From a checkpoint of a small transformer trained on Wikipedia.
Architecture: LayerNorm before each block, rotary positions, untied embeddings, normalized queries and keys.
MLP neurons of a small language model. Each row is named by its layer, matrix (gate and up: input weights) and neuron, and shows model dimensions 149-297. Each number is 500 + 40 x the weight over its row's rms, rounded and kept within 0 to 999. Numbers have three digits each. A neuron's up and down rows have the sign that makes its largest values positive.
A block is one neuron, or neurons of one layer that tend to fire together. After each block is what it responds to, as a language model described it from the Wikipedia text at the highest values.

L5.gate192:486469527563489438456500522486442484545512564460454501479514469486468582593479484480499530573491533424502547531526453466521529457482453502610482483521515504543500551473399488562490461423524503501475453481505541579528451474502491534428573434485422506536477495514490490458460451492474481498541588476577481545548438537473457510506517516547519496474548474439496554430508536517498463526471455523516499479406515585468530446549535523419554452395490486502
L5.up192:452525487499507498475428480453468460467435567445467426490478583440463452493533464484545513501552488526508628534534446544507453493505483506508550500502480512431492560500455516522517498482503516424507501464562420476420491435457495512527504464462457536580497496491450565525552477471436573561476507509563481543498567490508548535543499581548500528493580522484515512412512588508549455519484467473501495475523520521511505515509543478444498497465526504533
L5.gate300:495566489458511524497503475538497473529485527501486491510496548485534446502453474520542507491492479524548517518401491518486530557529604515566531532519542479485463512527447534388469524524516514427532494515462461511499528458530514467491510516467483496591505539513519563532527447460428419455442521498386493502491519547470511475472558546489528525485464446499511548516514489499547516551500494523531504543468384570472469576397577413475573474536482532486
L5.up300:566505518496523473528499497478480479499473516510481517473467484477517471517504481521480513526480449495537554549517572471458580505498530537562569561504583425544551547521524436461467530503515499472416511509466486515531509439506458538500580494453539476493472531497485594485500522540451470541503495485504519479574502532474508534515489540579526552464515455483516472527472489540524477500560488550517475521491398533489491473530562420493493469492512454489
L5.gate396:537453417482479472463483490414483558427484475544520532491539478474489445532475557541469477436533496499473584513542486463511448448540586547536568515617529418566531512469590457488511546482508507524449481537538483553454550474395534507472551512444436445457507482496510476519527462552537557500446450544505451526528605581487505425448533507559574457430576534524533522495452528516506549486484502500519508532501439523567479562465521541429526510534567443512
L5.up396:512502489552526456546455464448472428529506482488479505537515491545460555491440481509518523549549495490495473535508454595487470543512495493467484530544583518563431567477468453533521535584511431511467447465515407524484541549500443449482463440502562501535539505515417465453518455490449510530392554451581442502441425530475521491518576516506555518481521510475490507470443577511511489541517493573496422489478532483439466435559509556550552486491456566533
L5.gate420:606436475523525494523471478492435502394570548575412555540529476469493498526536496478521560472541523534455549444526438558453491498525463524479499496564431511527477519480524460512565515496592454505477575532502507500436524483430484541543518442512574530500497503534420542488536491568445552518530505501529484515481484535510448515553524475460533492525518493474501481462466518479577555475478504540545491484547503494492539525492531450590533494468494472562
L5.up420:524520502513534461478520517454473552479473521526523479491527427533461453593489505469512539546509526462501543479512554552511433556471492467501512526525564489489556509506540446576545514471497502487505473466503437537489470492553497498542528504553542517483454558504497539438496482535453476513573464522553480531510562496449463490576523505554485484477504469566499490482528450553453429483459467473472506492508487525499428526389503491525443496429495510552
L5.gate611:455458462532546522509496576547561493462486439472547505479507526542508476523514521506468570442474528457496429377569396481506458479458471497499482495542492447558531541493513473530495432472474491463559527544481500462471464534472531488501559447484473429461495503531475515459488450447508438514436434548442504511503529612489550527546539591511472582519496489514511491530439554515548519427460513521525554477512500517532456451503538514522521462499501456616
L5.up611:457471509506548470525477491463524534500424467493511428531474570401568448466534503483552500554482482514489462428511502494543506464574487488488477544520555530527555482478538503520506476461483557523543579452516535444453514521462519501465559445462496498551551460458514457515431436482510552491495428469417506541515538525597459453504492513559526567489523415475489508458488465465574465507453544510469448554430439568473442476470489562448455508459521515513
L5.gate734:508445558538554509513466519561468480543439459519495551518492440512483465534532512525548432504512552478476462500484529485467451569433528591550573531534463449441511485553490439482481494514521496488493506448534490495523464545497499502507532474552511463508545488450438492595496452442560508578442520516487470513535570474554432510539516548529516523475499551476552457504566418522526483521547564467530455474511426501494509537511469486497455503479480437485
L5.up734:542461499474586454467430523524490530466508512520461482479476518422480517503609492475558487479404494453577484472510476547503441472482478534462523539481500537551497515469538458507569511497578521505488585455512519529434517516477516467515530458510492539536502519423518485553469487577639480454425492526486499521510600552488469418440429511551570579536492443478502485451519580515564474496452523464466442487487510571525535545522485545470495474490455517548
L5.gate864:522504468527499500592478478541483552448511519453466587549478500432518559525532547488479464540464568517496508475504516467514513515514447503488562550541444488505526455519517508531483525566484439530546452573484537498431557492529569498479462467464493514529576517507479507503510532556493501461537529496493445496539498488470447515472501488536572527518451487453461582541556491445501505502592497460457442498472562404489458434437489440480469515508499442516
L5.up864:522446409478468498451506521480440575533478513495487433498490489505467541532481448509467448514468534559506485572500472456451532451500578480473520505524487510506440465491560529539464578493528471511508457527471527468458498543530522468477507506544562420509539455415432488577479526460546519546460540555516470505490512507528453526545545598532491487556522519545509558476450509476520473534509501524479542481545454441469466513493468537455535570540547511547
L5.gate1065:436482500534472467504501516457484428473465534504504581498492562469408479496500568472496523442476504488504517437451477531520454566483485540508528468523550483470503414475531497555585471523536435509581535571532471446484484479519445481483427507543464446488469472552469464524491530493509525523483552522511490585524533540469525423479496482505601533508521526504550542460546543510546575508472509566476563515427485501509431469516492480519488461532459485514
L5.up1065:484503443509471518484518495498441496454562502535499515543486526459439406508493527512535469537482502465510545481515481545501515516526517557562483461496551497554527515462556509514584495491378490407502505435503478518499530383438505483491526502439515497478493495490479452545499457530632523548482489419467544484582431548529531519490478547493491504503483534493530565487493479559482492570522522581453515439521545498444504499490507514482545487517493477494
Responds to: Pipe characters separating column names in markdown table header rows (e.g. Name | Party |), plus dashes or slashes in infobox field lists.

L3.gate183:452462499570499515477507500502443483478514557543465448458540509490522483520541447472517456450507520549460562474518563413513498503462469533422416478452508541576457479495529506489500512519553486478521526560459536501522537426539495508505526415471595506445504478507475451503578496487553514516526536471490457479551467549517595533533528470536500475483534512453584565451486582541519524551509476498508457558516495475553473446531542547497457490453437441482
L3.up183:477486455528499483522499442602490494573517434536495502495456490430485508430540540522529480539536454536472534478457503472441535476449498472528480439478539482449504479568492474494541547551556538491465511498544531549496496502490533438503527479474551460521561498485499502497538479494487541492461458499556535475468473515485578532470545503569430523476455443471505564447492508531503463478457423504534499528482482482528476485494508458532494477460576546457
L3.gate344:513462508547465500536551496478472546462547539565507488549565495581554521470509543532554535398506554494541453502469524511505496595386451540449437473470408547546506510498539515469498482553474532486456514491560508577477490423502522493506502438440560500478530468421499482541510521594474478485472505493518443555567461534533519474468448479450467521523501478480565587468480526529507497503524519492506466474513496527487530442516549559512471489478526470456
L3.up344:540503501490482527525427529484512518481470442469528602511465449503517431526576513514500453480496475485473472489558517534511485557496505497472537512497492535465532591426503528475566561565557503459537547531487452579548484529502518522531546511545498549494535475511426447447479469494531471510455517508480547459506418474458485542556475467430490477546506492525623488443476571517590502511511555543409500501515546527537511428504488506505457478521507610507
L3.gate347:459423536514465511458421482552572550480551475481452478570476473547541472502449565455494487494489557533510525479498442498416465489517543582430500510488543522454536471525570467470499449491514520546542485522552535532529507458465507429471545522558550524557564488483476476479563510495542497514527566510588514526462473543458606556547532476509509470501515538420503458522541558542537522540504475465474589535506516528584580479499502509455494499533427480520
L3.up347:471502476501462510473394475577422487465507487486515474554520500514486507520511497473551551509514508514546457490518441471460502487503500537457508518583466484463556516543452554480493440493491470441542544603501424528567555543527519439469517466497561531548608470439485537449558460508470466535540521492473530515546519440432554480476533587584501594580539484465444440486542553575485481526476463502483485485553500531569526481445483579553520468551436567464
L3.gate624:476454511442550465537548456491431582516390493483451517459599535569517505523528501471480494496495453582469509455496517496553501508463565486543519512454499529548554489425546527515517490523504527443590495514492501568438488500519545526435600542526471522563489525440510455507474528474477400468486449428460424590477419487488480531586509476569496514498512488484575485478436585544528557446474499456433472503509496518448490477456531569513492476517529441492
L3.up624:523498545534501541481467539476424573473463573476528445554467599434522527496475466464489516540510486477468479513514520477536420398499488534498475480533453513504555501538522498465456526534430513558510413479545483466469426487549488479488522543478507545457445513568520499543525522477470491575461446478543450534542536373537470474500534495469494475490516513460514543461509426468556515451464519489484521541453445478494481573469513506551525450509530464534
L3.gate739:478501538472514519498492576494454537524471532472506512511421575475518443542451530477509455507430549491505515517510537497553568425515457466486494558498470524505553402495574603469559492473554497432504454489523546638562531451553481456476464492473504485491557553456509507468421544473461416527449488423511441470472519530497506436388606526485513526465513415496538500537495479470567492498426469447469418544532464504482506448477517553493544575466497562496
L3.up739:558538530482506516550433456462501510517525544590545531583468520464532487581450458557563480477483519508474502546501487486456529505538512475536485550508429486497497537526499479483502554529479493505585455444552551640545485540584491566536532489547446476501502523519471456509521486524498440495509559433512491449529495524503452470478542496514523506550535381461519485467553522458475471468540502480488489474471492553541480460485464540572555551506494479512
L3.gate782:572497411496564549574524493514444508537487599469452484573468501497493482548511428464466521493608484511516496511486545563614539550502513445453568518534539538490541549503417531488488556522548563523501517567471499477471505567493521505474488462524473456468516466514529502480489481507533453526552571425409450535547581448418443515517552544502520507517466547525422573458499477483579482476529549495509503461466431490505502562495531460491551523406439532503
L3.up782:516509488480461524553577493490559555553470555563526502554540557475500461422470432550465508465434469477487475542476502416462475501514548500511576507492569436478483456563433501453544486480527519531465477565554570517497562465516591533452461500460515517454511442536460498534480524500449462517523530547473513477547540587514540538539510473534502456454534492513534522516434497468549523527491534449524462495453531552532565553548496461502514456505417578499
L3.gate860:547477492573523456512499534509520482520534486504456549484519506543482497499504455457477491512492544533557507508470523425533531571499576513470460530469452506501537562416500472531604462499521526481503547485532545468416558479501523514537495533541450492544513501494522433442505474461530373418408483416508488437450519469507500410515394492528455523572471519418492518516444542503443464468567509470462474485535492532476515509495567429461526554530482504515
L3.up860:451508523470501534480530484550489493489476433504471523550564468422496464535447487484521535502514481580516506474510497540463477556549543445472485556522528467465467530544515480508507505477474574501575568524491526432514469542508455478530589525500518506508435457490486512554544535566500477500549470527414448526508522476495452477501455528522482483479526443465570540500401442489494528526569557530368483516522435499465502479497530597516508477493484476490
L3.gate868:495531452483490525383467567514525439459466533532523542491559494434450539474537498514512502421425444501475485511502542505507492528495504474500524509496556531482445487515529465490511535472494515574554519499491543470476507453450454541519415526500498477487510460487527492550539532462466525504472488532486443437487536531533539402481490532517524437514550494476500443493460527462502512478478576452383468477457462488514545567531488481502513513457531636552
L3.up868:579529502466541429530482545505459469489527538481499455488456505498488490540519511542535449547497486450507447544477482458522524537503503514510495540494511523517449589514512507493473479529474505519433472487514540468481491477501468462521509491504474547575492526472510463496529513503645439513442551507490529463528505495572505399445518508499551540535483559492522497440526568463530510516542503533424537453486466598430492548466530462406596491544488503510
Responds to: Pipe characters inside markdown table divider rows (|---|---|), and "as" introducing a role or job, e.g. "Edmonds as Georgie", "worked as a plumber"; also "it was".

L3.gate207:507510485454583450524530562547563499443538437487516480508436465491463526489491528526468493486477457517471559514517529511502508406438451494536507502469449457484469514442493498464484502522512580489503456509563469485460523450448531461462504477482510533451415513486560549414452525487524520473558460517417528500529520537478531516587533505492512543504510499430537463459417503528487470459471486419440521458478452514533447463571484363433445503584474539522
L3.up207:452506511450412459503436490491483500486479485452482482456501436516537480472497397422462547438593527543436479493520471533490482509485526429510453478488510501495560499525468511520447542463495534537511479506496450479440501521451533529533409476515488541520492547515467516426499517480497535531538454525499539480475492462597467502560471514501539569489500507504398452512502503495544506524484585531475622450448495480463532406530508449465501453578539484447
L3.gate500:467486504494468518467475439521528446505563567423464470520526505555499441514512506521493473538547493458476571496456558467492526503463481497511559463516537555446569482537514584511515533529534502509544475462515522505461517546562487477518473501484531470468473476441560497503488523499524489565455481483434500533473432544447530553556528465473565508575525533486563463420458517476538404519480490574479508484494498479499441488454488500445562528427463520556
L3.up500:455497491446527547428533428477513517508503520498513485445528540521490475538506505492483478465541450550475512541521488503557505525521523494423471482535515473487469472455468405422568488490476610493559473582519515515418592562556448473476488507546507558495577483461501497546528470534460518538482501507422530474421509453523447495553516409515514523554563483460544452500440498480501487501474485492432455544495512557514465557491536531449486532535482480567
L3.gate562:523479530508508549460449550517464501499426389462443542555508518466465504457549531496553511563557564533497496549618511603547497529500406411563578492584476509536527498527436544531502459482481527517515473506496517548533503465549454444552498415528424503508529450526540427509464459527412568545523544531505465512511477485494542389584512523475525591445520461511540490426521445454517408488515472563529522421513440510445442484512514503468491468428509436510
L3.up562:502468489569492521540542540432534479538543512444434497492448537458487460510467479438480511494549544510485515517509487516569475483457449493482545529506450498456476516532537550534487481470500472453459442528499520479474480514574471552491562484528494465474486470491558476509496448531452478601503533459540477542585496445490484499522541539471539549465543460522485474499519526578494437473538542562404571529489496558515474505553473513506513504488470514509
L3.gate582:508473455485452465523557507462429511466457530527485501562524470526503513506537496485550495524444454509545475436487492570532548513513534521477540510523491457544541453514478498439492435521469482478492456526507483544509524481548515524503475481535535467431546509532483529494496466407485446496483537496522450595488464543545579476546499500492526474490545497532426462532452504531521548452529443538467576453551517456499496532510465532488501497480472522472
L3.up582:513475515429476403446418474521494455505484520484544452468461514516477547434494530536470548524522417525474520485484554442519437537501470420550526429520548433471490500509444460512545614401531581487465508523459438407483376439593526565533468532548450542500539447541497511476528506481475569510470527529530501514504504504479461509499478488514526475523492442480499520506428573507488479539459448427462510464466457526491468483499463508517510469477532474443
L3.gate771:516512497487462554528514527540508463384579481495490478450492495539421607511527520532497483550504526491467501424535493419513451510534492530469544504538516447507539438523529526597562534505553507462471517487578456467437474549558515518498520491536565510492596527506481523480498454479467511434484505495490525493493537480432505468585436529453492461462402523502462485514431515477522518496564580569502486520541522440479553496490486453575560578547494549460
L3.up771:497531516521405508532512474491563566504474545457503464474471448476487491505482505510508493501435485498508510430524509500516494501496501494479557434559525480495592600554487448595528494491490410580436492505535457476493512485454552485567563493497500507548521473449447471492526502503485513528419466522457577497480505499510487495446494516453539460460458452552550381505560543521426513458517464463497465458527514555581527477486424498508453567514481482445
L3.gate781:480428485451520495546535514462480560435610483524482578465471452465503563565569435504457494476544499550459517531512507532481530516481498488516483513469501521419476469473514528524517499523586464542562450514584554456515495480540486508528539501505588526502514438516500504474480522420485457486553504472544507457512484440536457463459549494493520479525516499472496548498563490478489486550554494468446519534518535474432528601474495484437572445431529565508
L3.up781:518423541557493528536530519548452522460500506476585511531492447504463496512518489497492553488456429482428574496455465449494462525537530551561485595487473469422459442515529446449518528521487457510469486490489547392436410546498496494370486489435487560464518516464509487551494496460446494531525448484547540459474561461492511503488514522501551595557575429413508441491521523472505519541524498494501505468493534518504476545484578493507470511465516492546
L3.gate838:506483507488455504499570506519529532477505473491443556473492454465474486585485524460458484503494491487500471464517538516485503511476417474546500480535504506484579499443492433539588535549480552525499493475528441457378441491526481482562441497561553565538525481481485544540451441543499516487529490437567537534518526527399533470481472370507547506415454537467471524510540452474519521445510507461445525503471588467409528520454509519474587512479484526520
L3.up838:464470471468523446443479458527488561494478532433567463508501494526492493467437437492493457517505453485506574515477456494471484433554573485578523576486479493469448452487507449513520560542517544502440489549559475450522563531550506469436481466496559468511550544491515458574545519554529498517519516439428470425564536524504551447586561495573478503497589421525451526510496535547496526587473499501532530476465449554584575507512383529477487438573497510493
L3.gate941:564457465555484519512580499560505516527516511532506498540458479459525495575485527474463506518462497564531482471486486504591463511432548511485543577516543527505590499451474470424516501517463514450523574515464459472434516513516417494465532543577473504513497482469511520502507532597527454501492498447534533463569551520401494524580512556429470525430486403456581523499499521492501506416505476546441433572511460450472513482491506445493547533519552535491
L3.up941:534494473553493468448526492585449530454523487493562459468461523510516483555490530569389507563469558447489560520565500521498398429474500469476550522503515473491448506460496515495513572547542587543544539515404525535452484489424541484474512558449474508445485459489488535528549524504486520504474451502494461496432453501472505466550410471561534517472465457500496487505485439535444489477525454479456453496503494435502447512550537437504484428580422452498
Responds to: Pipe separators between column names in markdown table header rows (after Votes, Pld, Ref.), and dashes opening infobox-style lines like "- Mode:".

L5.gate56:477495467473529471468503502489478446573431504502545591470553558435488558579499496492527432476483531455471505524457557524482486470559492527680492473453476506493497567497492505466454495512414453463464524571509537512516481482473511448487493492525510536539512473494472492506525448510484484563429550501507483520454500567546460522438501516510507495450492519464510493456462482531536519500454581500460451552545493524491502464561558487545460468454523542538
L5.up56:435504493491536494509473528532504474633511549498486522532566475569484458454456511488503532546498436516527451479545477530558490432593510588479526485478454469561488460536513615499529533449511536494552484503552545452462527490493434547554524532457462459541486558566503479463439472471467472439533546524440484482455462511465444486522561516471467459464471463443562502514504550481542563542584442506490415529490529529447555489549494471542527535505493499474
L5.gate73:583439476434481446508486560440503479496530538553498458483477445538497468459526456525533498520495501481518481538508552462542548546456480484549577518449487474540471413520513459571473451480612438452493532501505504537566485477457509516465490416507549505481447432533531492576507472434423550513485472451466513530511425486464499514497478464592514554491406437471488478514415572489571540471432527432490487539483549521503517447471445478434572501548472524559
L5.up73:547479487564505574520423460453477443436504486492515561540536497525519494466567445448447447465411555519516587492563545540527478565525489536472541459453471480526426462412535554549461525525412519494533461473483524508434537491493461482451506437484597511550489461486498454508523495497513548487535468463486536507494459560487437532568509472458495527518425565449441502427532528581536533462498465419497457538447451437562474497484512540526521486463459456499
L5.gate180:555466534460498466501475522534509463535524441561584436476443503499493483473442539521571495516555526507538524491530528533553491464461464476433517450534516507495480561472519462483530499482504441556520543534467481560479477511539545558513513488465479440480559509522449599503470573546540414428526508508462514495500426551477463490558480351542527516543486517486496587516548468527527508586484467469411483487499505485518501550495524442527432488556509508506
L5.up180:505489517467554575559427539472483430544471424571532502522474482471493501488437583539486449538496526516507491532587449510499533445450440496485529450551529458529464526436551484521536420514488476525478483526483465562427519456518506507530486484512499600519505528607405530500557458501496448506494425525462511427481440543583527465535465485500435468422463504474516506535467444512490463487472505451502422451554520494479519517458496568475525495498451476533
L5.gate261:555469464565462460500457499475473501481461462504549491496454507487514535558525479521420463482432551464500504526460515469502539561532503523573535488463468511438534513546448506539453560516497463525461525480486542477571505517500489500406508447561495508592474437474469499542434527502473499531415498479496469535431505455470489506466533507476526470481505501502522480513497533553498573498530476528501485481444549590486570518517532506472506441594491446491
L5.up261:538524474511502526498501457511505497470503552514467493587570496442541497505471450498553488499491497499537587557544531593476515490469500475457494530547473497484451465551472469486482513547514476532476493429462549479516469526563467492483471446493521420503496491463498506434454523550472528482466467502490473506433486496607497523505529537468522506505513480518469507509534454523505491436482555583581523519486523497506509489514575630476500420513495563475
L5.gate557:531471426488492562518476462516471480524431538529450459479495498536474500502543531475512506500466438523488499534537604513544498492517609499509542504555474501530533567477457483502419496499495512514543513537539547467483534526500458471458539489499511417482506471445477534516475554486521459473476466489509501552586519511501509454484538551545506575528436475492562552491525466529456495454522480578425539571488442468514494548466475483527497518449517530552
L5.up557:491488518477449457487443487527457507521474510475548541521478481502514535515508519479510459488466442445497475544514520514431438489498538503570493431443482564468466452495461514525503448503465403498476470555552501568508568561583472503509513478533387467500476480479438504472437502484493563558455462496462500464485403436465579572577526551523503441568552487478542526504459440494500539491522501486478453504529572480538451446485473476493494505495483524566
L5.gate906:522505576475431396493462566514543505457483547506479491543437550507581563491495494527443512486544455502504524482520580504410478492541484476564517581558542515539516528486526551447550499443464541473540518525563497530472530563530509478484565552514439488486474458463425474415492487575492511514472506502517482551474459489461514418506463486456542450565478499482482475493493494536545592488515578525477516538508457468513542507536461487461524507406534505492
L5.up906:539484521500506457561504535546476496423439533503531448541468567477507515456418551476480529472557473490444523498434505560450528446535576456465542488536529443518514505552569453501489536432509498569502436523519558534489567542513545438513547509462504457453509506564459561482481454511477507453479480575438441495505457500532472460469462451493491495498544501482523547501506487465480515473483592528480430465507562455518561553533459468479468470502550486450
L5.gate920:517491558566514485520503503509444532497486480582516533579469485505466513550482519491519441533518469463550487460544476528525483419556500513573500551575481550503518477465535497513491615487452502481399518445591537468587528497520470458513434465535545555409503494545470475511489442492526563489518529568555517533526447494552522493496508504549545498471535502471516470486437544509537446561449532472462460538494507430529481611537533447523478458542474533490
L5.up920:470432531394476557494496502515478500516512489520504509438449474486565485528503459550532450502547470445550541411550487456525459465447497465568560512501540525538454507483421510491473485491517488510512519500508486558493460453490513479515601552463544543482514488533469480476513466499444481507467511506461486514529472540587443490517546461528493549479586511425487532478554466420538514512443497471489542549462491454459454408481521533536518503573491546481
L5.gate1132:528559485568562462499536547463460486551554467475541505422457469471537554485504466419507499474419497513430455538469474555511513558532496509542499554532479444529538506512518502533573557550524502465544471490486464506433446476491484498474519537512491449500532425466534504482449421475513497473461458470500509515484538485460496460532534500490430467482439533494498479497502537493506507494411483532507520519484513518418477431519470448523556533552448452517
L5.up1132:554543481532467469511527395490478422471440543442450510542458544462501534540536495489516486544490511490504470528388448534467501570506575535451499429504480528464594529417506513592553531466472502495478540479477465481534521392497465529571464512479484473472604514465492495506476485435467561466509512450464505477508512517521531477521483491460490493560527508372413453482467498524504471468447543489452496500476430529482485370471480509588503545499522472481
Responds to: Pipe characters inside Markdown table header-divider rows such as |---|---|, plus weaker hits on mid-phrase function words like the, this, well.

L6.gate378:550478536461468481520494491536433504533499495574429499449510532504546555547521491552471546460425552519490538423485536550415492490493490516490504458439464509477460514557466444515490447501462473396460510545482481532455499553514486501517547488513510467486494535511472474441506457501567433469564557499436570479518484555559565493513513497548538549475510489485483459528421529490609561434455490490459487514543442578416523496479476504568522431541472537520
L6.up378:501512490462562515506457555494545482464489476536437570459576575532530510576521488490470457551500522441490502450549447456519499526529450563519553504494491499471439538495515583455468444591506417463505513458545564541533527472556534528492511540530407487443505490481515468495472526522468546458535495493511419584483445490454472529525578518548524540465546529506448500439515495492567504459476524439493494513456522522484454492532530522408438447450413490504
Responds to: Pipes and dashes in markdown table separator rows (|---|---|) below headers, plus weak hits on time phrases like "By April" and "in early".